Weights of a small transformer language model.
Size: 8 heads of 64, MLP 1024 SwiGLU, vocabulary 8192, 47.7M parameters.
Architecture: rotary positions, biases on query, key and value.
MLP neurons of a small language model. Each row is named by its layer, matrix (gate and up: input weights) and neuron, and shows model dimensions 0-169. Each number is 128 + 24 x the weight over its row's rms, rounded and kept within 0 to 255. Numbers have three digits each. A neuron's up and down rows have the sign that makes its largest values positive.
A block is one neuron, or neurons of one layer that tend to fire together. After each block is what it responds to, as a language model described it from the Wikipedia text at the highest values.

L5.gate150:138124097147101149117120156158096127137100133117102158113092136150106136135135156131088141113150135144118145157146092114094156140126129091102125175142152152128178134078111131125132135137147177155141158110155124113150122179147128124088135113114143171112143150166091163082147126133119096132139107154158115154139124121085113165117138110141148169116150161176106141149104107088123157144158148152122086124115098099088106095122130146129105125139124097139122093110111147133141160143122101141138147148111163075108097179
L5.up150:087063085129142162137134116111144146126164141176098165119167111105109089124146114129143092107125107134129124135151162160087136133128146083167074135181103182151155147152118105137121107186145152127148122119155112131109077171080140187112133109106147108110069098104121139140118131081173127157111139102135115120096123142148147133107137163148113136172152209115110139115135148081156160146111150092132117119103142177133148155172135138140154110122108089152085108131120121113118114102135143089148120133158122126127106117
L5.gate261:098131069125090148110124144139117131138162103177105111106074123160124131115127143150087092128142061089071093140136119130118127115124127120159196089130188128124141110072157177141140155155158083115158137111117113115152131085108132137140132138112150144133153154126143123120069152131141167123121154108111111172103114128118160154124127101170139119105118074131140164073108111104121131097090145166099102113118120151149149101133133121107103162146111128135121153126151104104154106135125113162134144142123130114123135100
L5.up261:095094167128140091122088120126119182153106142145141160145125113124136114111127117159134149168131122131196099137100128128133091136139092131121098153142117125107182160123151135133133127157131146079142144119124113109178138128187164151123115098129105141155131157100116084131130170098096120104126150143140125135134134105157129112140125114101150119124138101124169153103150151134136127067139122115107095092119151144073120096138121159161122115141155155117135135173124105130136152170134149109124151131127158095143130132
L5.gate447:109114099129132134122136103132146108120106133153146119110133133102114122106105155082136160099109154112139154183076151115139104141116161140147135131109102127120142121141164141139156120137143178075143128151103104185140125129107152103054111113117144157144119116121132128108175131118102135129118100098143155135164114131111130141118135161100120134116133138090100157135158157127167090116180144118118132101120143144108111116154136124141145146112169098141124129147081110173159154085112155156138146114096055130115105121
L5.up447:099149097105124109148107137119158109153143108127151134145148106100122122117111085119111110121133154152127129149124147151131102103090148119122161149084108123150165122111141117123189150118147106145082093127132153139196139112150100122130098120178113165179158162126159116095111092123125141159157135119116129134090100157110123107127141126147115123131121098118126159101084124127133174092126166104116173122131156122120127090097091105131120099161199137101126104136121067150155157100171168142142119125136119087136137129
L5.gate591:109112130124129157118118112125157145110110117126136141095121141099158127149126118106143122183134122132131135135117154107135130109125121113093121140086127135123133122096186137127186161115106113142139131134136121141124094177168172144119134099145112112146141132176124107151139104102175098141201110127126145113143124123133110133097122105096101139096120137108176143176094119140146158116144088102173095110130095131121117109159132128182137131117137147162153152108106094092133135162099137141135088135155136165132138089
L5.up591:136128135124118157107084154136087150084117152116164115143120159150143119065071120136109127115178131107156132121120137141099150141131119118144124163146182165161159131132127191105125107147118108149120177134125138166135160104155138148128106113109127121111121110147131123136149147124124144116124145178142112116120121165095130121173124139169139124096148158120134114106127119135137145149097120153151146128107106134079106152140125113148140142129136083093091114141148089160114170147163147114119077171098125106129138124
L5.gate710:092138129122067130147096157137124081142162117155125128103077126122115118079136171098125134122132105170128103132104115116120125108131144107140108174161114122111131127141134082138182131134127126120148107176130122123131130100173134163123141146134155148151090149135114153148124162103139109129112146122108110142128125103129152153142156121101114136104112092110093130112137119175156156147121149093173119131163155117107140154140129109113148116154134109129118101122143108121179087113153092158103135157128127129132137138
L5.up710:114101118160120112159099130119094102151144121131124128141161167119136124134115145114145107136147080162142148172119086142116122143107143104142114146132128111096141191104193100196126099104080173126139157146104155153138141127145181122113146085165158078176103145134046155127117185128160135143171125116098133127111117151090108123129123149153157164125139138119099116159114147144104115108146084108142143127141133127117109117129161144118168142136144127132113171131125127143140142126114148157131164127126113148141157127
L5.gate743:115149097139129164124129162152139100166103127126104104095128139101112150154149113121110075138130086165101135120108139119078127130107145157143124164164171140124116134167140120146136159172102126167092137125133111135134132161162141082125151134119092110137152148133082139119096123166138116089175108124100157109101158125183150112139166128156086179144085127105124140142106078117157098123165136147122190155102107114113153123142118166175143143130092100094150110164157161147121119138107162100118126134149097109165139115
L5.up743:108141096120116155167129109140129129162093109135164145110121114136093121148143126106124071128115140124152129112102125133131128096162083137150105149111104149125129084137137082135136111115144088150129130126130091088135158136130150142119104109140111092191164154121130164110115104166120137140080127067121147134144106105105108113171156148106151099137093140099142143084154171135130145109106125198147142086141142108093119107114127159162103112159120120100093154121118129121113132131096148127112094119111141147151054116
L5.gate749:135112133130140160122104134149151155121163110107167096181130129100134126150106154133133151182147108160125160097174131149129141128100159148113091165138155125149134134110118141147173157105112109158143145130154108154119068132160152134147184170181107102156138182142130116121157111083096152111150117126087105119129157138122126117128103114135125152117164139104150149134162122105151109171131114123165098095147152128089099083092097090142133135133089176075104112143137094160135114097176117116166119153152135091133149108
L5.up749:136150109138141127131117104165106124139109174136089085131118112100076133074168101157149119110132129151167117119106104169108095121115129105154102134115105165093127121122117124131128137124161114136130147115165131115164035138145101113157119111150111107118130135087110102103084130108103166079128172130148143113153127129124117177154157148156111154096097145134077098144124139101099120136126166146099135154132121111136158100075132151160153151172108129158153162093159139140162126102161165129136148124145141148113140146
L5.gate910:169175109107117126101094152167110126126179146127137187135117169101110115116185154132106132121133106120176118160080179133103119139092147095154130052154124104126199128092121136130178118130138145117150144100143132114113138148126122149071117120157127174162155127114082155135087106136130144089081120150134125114149114120081138118118128094137102099144139140109132139139080111176126081168152132094145057135100141135111145104149142096160113147111120158078098131119139111145104137116106128150147135120127131123108121120
L5.up910:154111119113103117151143117139139147119108141097121149139114115118137124119127097120122094125192135140161155157121096119136143105129141123137166123139119163094141138173101133137120109109127139151133187138105115122117113112096180170098136108103098131141123160112113125120146096167163134138103112100120118064113129134113175119152074144165139142125120116102153107123127175137140157124190156136095128110131123138126102179126135129160153165163142084186142151137127117149158127169128125087124115085148121132115105103
Responds to: Anaphoric topic nouns. Generic nouns after "the" that refer back to the article's main subject, such as the film, the album, the game, the parish.

L4.gate113:116158113149129117104119125163101127131065094188128105129141134079147140131142160106113079149108091154161089137114132151120149125138117132156148154174148159121141155100132093117184160133164105128118172122134180104172165144130156165111138110128156124179130148147109131144115105132154112087166181139124163147123137125106146115133136166121168129131108142115173119111174120116102160129148144098140100101130089148150127086110065139118116134135156115156091119142121097129119138092084153115131152107100138112154101137
L4.up113:173129110136153159142115173122105090128103108161158121146127128114168126118128155105150143109107137163125152166115117156102153119168159125123089116135135147136154111147115130139135146191160154139141148148122156115136151107119169186136175124100153110162113112142125163127121134099150128130210167134131095156141151142159117111129164125164141118136110137131154093143150107146123136137165086154129112123165121108174153061134100105140111144127143113132120101140142072149141109119133162152104092127138107135148118125
L4.gate624:147104098091118128086074134148159143086153160143149117094165140111115126144150162120103164141173167161156143130136128108166101137117164101115133119149119179084158166106152122125173134110175123172136158127115149143121117089119158138147151117146155141127141148133091094116137139141110182105145096120094120122141122130112095183183113121103140061093129086135136087126057124140103129138122158072137151149146108105118165137125127118148099147151120111151116085108150102143125139145155136118144116125095107108088130135
L4.up624:091151123123103112088121118137088136105125108165101114124102113104110141135108130137059148154139140146189139130142128097150110134173124131140173157128142162070166155095152133130129136145160098125089133149127146161200134154133152141089146079144134167110122150103152108137139150120123147138138110158108112068110160157113113114164119152107158114123097148107134083097115147121117172140140146107117120164116177092111113164143151126147120133161105131125113131114110093168138097158135138117139127145095125149145123084
L4.gate831:138162132156110155088085137142110105161091138141126134098145100141101136144145127162116132147118142124156123118133121092183147133099148108150137141155144140085124144100111149122131116082152139127105091150128095114157137097167119137139092157107111170122134137142078121098148113116155098153146127093165162109140149127073148134156121076117124129151080131153131131119084097148155124168100129121121120117141092131142112155115113129153146106147134133142103144127102160119091086144153150128140129137114159145109113102
L4.up831:190141134140154116143141112136101147096140101156128097130154090098134096144171157129140107142140158133140124133129100157096082155138098090144138094160126113120129141063115108152165121089184148145102126104147171098125134145106096121097114076162126119106130074128107163154119134148100135185113140142099068138124140148113136115155121101094150101103140091131097115182116159136082140164143127145134104157093126136158167127137152140153135166146109078209129108147140125159129122147112146106118130137169143174106109136
L4.gate1004:168093162133105137062131145221136145067152136135047173123136134137090124107136126154142127136115117154142111149093118135102141143120127086134143124150179136129169115090196126175119063133143084119151085097093143162153126116115110156123096111109120170158155133138140138095145169136128136143126159128090148138116137168140162091198099119111135110148134120125090146121134100123103140125138160097100110132117126128167126168144158094132107137098147113148116185133143095120132103133121132138072140132108161121103088109
L4.up1004:166098114145120092133098168145145127139193099084163125144115173134161115140117143160195141128107157121110116135112155175141146124107123107139109133141155103096154149083118130136138130117140075115167090105110116131155114154097105162132124171133149117114122130150110127166170141117107182107106140143107157143091165121138125143149076085097142136162108153126171130112101123126161121152150173124133123112083125175163147134104117131132129097125095122162099186130140104166126127167131123092120112177149098179136123095
Responds to: Anaphoric definite nouns. Head nouns naming an already-introduced subject after the/this/both/those, e.g. the series, the game, both sides, those sessions; also table cell pipes.

L6.gate534:089163110105101106140134133062087126142138103165144116180162112166141108130127158169119143142159160102144154087142147151138154116128105153107138132101137158148105135127088104110146088158071114143105116182137154152053139116153110127131094122118076131116124151096140124170098121118137097097107118170131132118132082147104103170134183124155116120091125124090165148139135141100100124139156122109096139089082136105076157106121080143124161113139163126139140117147105180133150118196162110128118134139100119112130124129
L6.up534:113106153149108129157180120130091137083144149183138121151138086153131157149122136111123137157120147139129126148118109106099102163102150140125178119133152153150109123153105093114141113134113139112088120100096128106162139114138155141132114122047154119085066113139146137126082129120128118102139135129130111119142107103149101111145115116103138106135105113119095093150126090128147117100150077144155127147100137122135107130160134142133119132107144161142126110117124126163117128143136128104113091135113111083158133180
L6.gate757:108127108156124116138106127103180129116122155137112119159125151149102095110098113088169141148152128141150115110108144137144166093153113119061136096121100152141107154125150094164153143081094137134152151159135162097115134126150149119138109123114128130090110117134118136163090137125102117134115129122136109142096146114086102139148116140132131151113127172143149150156166117156126116120135133116144133142114131132107159121115165137137153109145157166121127152126103082117176146125110087156118152174104137054168159112
L6.up757:184151137140182134133156086127149159075088102097125091122125123157124093142107152125125129066098128144130151127124162115124132136110078123160160116179166143090120181078183086114123126151166128138116080100118189136112129120125195134158151100133135137155122126126123087103131140122152123133147117133123116179141140140113125114142126127140130146174101148118130135183133126165127139126114118128158163123142134141128129147134146146137127128084121169170137129146169128109152113128109113129137136102090121145146147122
Responds to: Sentence-initial time prepositions. Prepositions opening a sentence or paragraph that introduce a date or event in biographies, such as On, In, After, upon.

L6.gate38:104114107097085114107128136113152113145147107150175081104127174132133148097110118128135148122101119138188147164121104191113108095117145139139076112142151100075118130114137129145125140106129104110111137152075130125111125132133127144104146105170152120155128139111108159111132121166146168142101162136144155149134162128099114134135114092123146112147115153107107134119150149105168127094135064137102093133107139126139152141116163149131139128159093099139150124110166106115184151077124095173111140173138161181122145108
L6.up38:125109147120091140123133138107113161133111140135105146133156130144133071133128092181126133115103147107104155129138116120183106149123148067161123099133141134090126097117163155155136094122128149126132163118091149129196162110136134136140168126112118167091120127090120144170152104103047177103146112109069128135109099134131114105171160121117158149135117109162072110138135098163152129137128096135116140112131149153108135135111150143123164102123181114093081150148140123152118121164124145170136129124144121167121138123
L6.gate758:100129152138152135158132114159159113101146131099149107118117138120150121106087146103149106107101135153151141099112122099146154134134135136119166123132124178170100141124126149088106130124112077111100101106110090148193123094122128126134116101104123128094140103182134165087115136166121129129126157170133128161155135107078074101122171097155139134155152122144119111163099113142123098085113111173065109105172177093114075148126097122114121121097128140150108123129088147127108131113157135124104120142150153152120103128
L6.up758:136120157174116120130115133103142116131144119127112115124105162126080048111176076114138139078160106122147133182169105152132094137115106103140107135137154117147169126101130162129144087170101142140171104150130160125159139159101133160114133104125108158127149097145142090151163126154102148112142149139156137073125153128132132097150131137130157094161101144126091115124172162087115120105154090121150143118144092144141134153118110171132083098160157136142154093121127129115122127142100128135118129122142146124161094160
Responds to: Clause subject pronouns. Subject pronouns or nouns opening a clause right before its verb, often after when, as, since, so: they, he, it, the team.

L5.gate22:145087082091062091146113144137140100100109150174130103098099154128148085096115086133135079134111160121168165169114126109109153098143108140082198130141116107138109145167139126106165126112116140117116118122120138091125156151087138147132122104095135128144129149177126107138105157143132144108082090129103140127139124128114117134094107121099138162144127112118128108155145121100105124189160112149106106115076133126138110130101111140083151135160093140113141164153153099113118135076125132104120180124153138100128132100
L5.up22:099144117123127143145103116148112107135115113146131157080120156074124128134156180159138141126140178109177130103085089116118139127149117119084113148147134099134141128130137130133124099095129147094123113119130125106091104155086110168146120121140153118148120138159119142131088151116141113141149127101122118145156110198113158134141148142096121162127124133146120147166087122142156156134130113110124126103150132132122157155133133132158135123106121142105109121100129082171175106093110151101145148123151112116113099106
L5.gate199:091127158122118068120083123149109164111097162126126147142099136157121109135132159144137136133163133141151112117100138126084174109169154119146102112163117107103135093116152133127114099081111109144097125117101159101128143138174124115124159116136123136115148126145151162135097088138113100114133145160110154114133094129132138184151147115148126143112126131113111122131129113132062163123138152145159157099133098154129110130139139112149105174147149157090135124131117123124098131146134161104152119105110135105144104124
L5.up199:137116110147119080141155147122151135119099125117200089092159149153150108144111129138120115100144123119108130149095137129078164157106109142134117090084085106100125144133131150122143085135099125151150111125117125151132139115106117067145137148113157112103134130128119156144135100097143087141150116124101094120132152119121093154105133130112081134140115143107145172094118131128156158112128150129169137138196141077153147115077160152125125110125130121099115128165138071153159090089116160151151128109132105121092131132
L5.gate259:070134132113076136183110154153149130103099111118129113123124133132147116137110173161120081116117159133108122139117083125127152143136116127131117105126104118117137108089178145114127102077145094136097152109107141111088116103102129142111125134146133121147129119122127156149123092152135096137108116141144102130143121125155133132130139151166112124101138163096098114130094106109108145132112152105113134157147150105155127149078118153091113134143118168130117123145146095129160119108143171095147110126150161157139148183
L5.up259:110092153129107085103121111096131157078140091150144073090111143131106138191119180127143108054167129138133113138135101123100127169124108124149113097127129113114089139127133108098095140146126110145141117180151122103113126139114106127084102105117136089136121118184102138160122167141100090125129111125120109121141087098122180138108157133164133079112108156144093106105101152155122136124120123169122063153115136132069091120128113114122126165150140104138084147100138133127171149125123135151128107158138155088202108163
L5.gate337:109128109119111094125114101145115146088138151126133109126145137103146158123127172151122133122109095114132121129121129142118165119110136156125178130178144131150109136110173135183145101116133106136142127111182150124107143088154097110101133106102081127155114121146111118123102134112100163166107119120118110146156145143140128126096162105146116102122128099147101124141088102115096127136119171164135118146120118118104134143105138181093147108160135147145115161132112101165158113133142146124132141128116126121137137099
L5.up337:148082138124116098181159128125153127134113152151131126096123105137095126080152134102161146154110117133146095175108154096142173126121105138104157099118109112114113068123092132135122125126161102102150159142160104156149111095112122141118140105088101158118155121167110149141139150100136109164147146124129147137180103116090120132122119159089130126140145129108113150131140083108106133163125140100087126132111149151121128145160112151140129137148172164098155155105122081110140122133112141124121085151108146107155144145
L5.gate395:076107121148138117156116074138129166143116140119119094118117149101122096157127126118105111078141144155106117127098128150134170141123122108117168087160136134153120117150131140146165120130106118121107098137104089109110116079116156103116169132110152162153123092100110100139083102096123116152086121140093144181166084122128120125142165093115155154072126150077129089085115140126112127085121143157125167116087142105155130158124093122134107120128139176117127137115146113134178065096128146096083142145151101161113171123
L5.up395:108168165130107118133104110079141143125103114133105126161108106162151097150107149138090113144159138080184144106118126181138136105101154164087114148127135141153112113110083117148120123134132078149153098136129164120143123114099131141125106164198156124128110112159148112158143129173109135143140116149095152171104125107108111134120133135177124123116128118108146121113153096096135133123108172165114107124098110131132159176115105123101130166161157148128150149122107122122201121153123129124134134166082172109128133138
L5.gate810:127146123116127150141129144117137095128141160161125115136168096169164117150144158146079126126055170169116086119111132106111148119130077101147160119163086167138086119092148144099163148075123152118130137149129122118143136135126135111158112143109118139122150166097134105114089124167109070172112123120104134124160151119115136130146125107139110141150155121113123138109126090124144143132140104123088150121127119126117106123122125108132126149127099106125152181124150103124129138136137103128124109100098165122147153152
L5.up810:110167118117117162144147095099089116094127124141153115096165128093131124137109126113158157118165137115129166117139141136164128080120134160156128117156115096118144154124129087118116120122105123118106184173126130138110113141137145091131147152084076182126103141141143096121114103145159123149138089103146131093128158161110144162126136131120128175122114093119135126175127066106120135131142105140122137147102120144142130160132102156136122100124132121149120153090145096135141107155164087125117111126139098115105085107
L5.gate822:112145138070091117128108164094157075102127141129092144175135114140141121155129178105116107127123092173115110143107129139110182160129127121133151099139142154098115124093131134128145099120157152137142124119077166115094138119133117122137150181154100143131127103159118105140099143123140142146105116110098100099146158108123140148080165112119137125157124125134129145111138084106104103166157108115120152131128123135141204127142142111113130127122123172102124135093130099128136118142132138118157119130111123113117138134
L5.up822:146077121125110089119103114125117099081171152125130130156138134143122149164112174134161127113140112169148118103104107149140151150106151136112142125118145138114085173080097092148141151124170148147113138122126102099118086148130113130104146134155103117134142125141096145165153141120113147140135121067112083130178121135131133124122127108125142097142127119111099116103047122132173148118161113126136099096083122135076152086126148106151125160114133105130129139116136123131099106130172134135165138151157135100143120152
L5.gate831:103099064083123131173136092139101107121101115175128136123138153141139125166099149149136151101135163104102111089135151119107123119111095167164145122160134124175104112132108139107120156134153125124096099151138136148127116145117128095068113142104123094149135080145140178135120132149124107139108137152129137117079092192126158096146169114173142138090136103128150098136120151090112144149132149123159118164134156110126091109111151129088141139113111151108157112133190142111128125122167124132111092114121104115117109130
L5.up831:138155135142109094149106156168111136148125192151106111146132130090114123144102090104162119114112141124107130135091125122158129114116093192108139100151147165115146105107133140137071138104139106105143121165136108111147142141122125131113101110133114137085127118155112094132130098163110124085095161175108098128078143139131099137097145107109144131163115124184116119114147102088105095074118092144120086142113107133126103154110142142115129136093125150107113082182110155091133139126104144139130141186133130127133150148
Responds to: Clause-opening prepositions. Prepositions or subordinators that open a sentence, paragraph or clause, often before a date, such as Since 2012, In 1993, After her studies.

L4.gate251:155101136163146136106145175124136128110135143104139125109118157103114102123152109143172118164140098135121143088068171110135116121084160163111157123150145141186133166101163139127126128147142141146142147107141109110125130151098098117132151103151180119143111118148086116160139136117098133098160126152160079176129117098170103149134150117113131149131148115150154191116076167108136104158151090119123158145145121061111128127091165112129140085140099146091163097153107122104121141103095169127132130121113115116116142125
L4.up251:124106140155062097139124105115126105129110097136098105118123161113125136127172175115133096157129142070096140145112132140177096149094138100111123112088143111100100151098163122109101141100113132140096187162130170134153089135144155124133112107149140111154147089159090101140138101139124160091098174112109113138145164132121159140138149149178121143106083135145092138129146128160095137140066138133157112126177112119106141151074137182150177116118123140153137129106130114170143121111139141149107109149131146148134139116
L4.gate273:186121130102146131072116118180091133132130076106132141159152143165165135085119127104120136154157112168150134122158093136115097093118091104113134123092138128086116120149135128151120116148115148147135141146132132152126131098111158090159122128131159107151116117129147127126155122116110109156122094128142120116096162135089153135138154136143098130134103120110141077108111141122080088115107149094110156138112141121143140119135067119141165139190111119073123148132123099110110131130138140173123149122131137068093131116
L4.up273:144142124172112132099124115155120139082090090121151121150119154113139109126108076152125122147084097122150139129110103126120112136106156106129164126093100127133161150064121115095141133151117122146109199131093143080113111117095112100155104112126169158134115154150155150121130109111102119142155153132123073146160103157134122096145107127111105110085129146173152120116059136082157176145155137089099104183136140178090138127135150142128123144101129145092142117138099128072133101133134116130128101108137162103146164132
L4.gate519:103134126159145150130117174155086113105102111131139090109148146113101130140110176094126139148168129113129140132145126152158110117142110116105191091128123137118125124124130147101146146154151120167146136110153119090153124113136139119136106130072096089147099132152142126086110160159120123118063121109093121112146141132116123104168086147157096153153110151148155168125097110111099125174128135108143112126106126121081083173115136150091185095146093185143130133130141121080134110113173139080127123097102120129110160120
L4.up519:131141103098088083129151127128152137119123097077109081143093145115078102103126152126161127084138132148128114149090139113117092099102155130140162109152075151156114146136178174110135177124118161130143095147128122138073160110136136140099154113120104122142108089160120131176075128092128161135114143096148124130106109099118096121134129147125173136121119119124166145148140111145107130137141121074133129130149176142129170176137070116124137083111126146151169133158153163111145140129123147104101149137108164119113137124
L4.gate641:073076127070101108103081136138115103110109077133066143121171101119113120097146151121148139146081180153104101145143095104132102087120138110142139130130126102085113160121138090105190134092132178114154115108145131101136135123125108146141155111133110128149126104173157106125131088111145126141078134149111168138138114145092141114125089120146100137085105124098134183141113077125145136123125134120124120105142135118106122136128072122124151102095138139124108120098146136101187149159131143110119083123104126113147177134
L4.up641:130140128115137135129113115159124066110136145099094123174133127131156136068142187123157115179145143141099091137180164132159098128132165114101149122109136093104077100089140127158171140106143127127113126105121114112128165131102120144129074114096126108171162129154131136153124083073112150124093122110133133139140106131090127128113092129125090157125139144118130147138159093125142172130151150144134097117162160112092088177123084174119127123122099124137077155131130124118180131129166139127134125101120163158154147136
Responds to: Do-forms and "after". The word after (and since, until) opening a following event, forms of do (did, does, doing), and do inside words like doubt and dozen.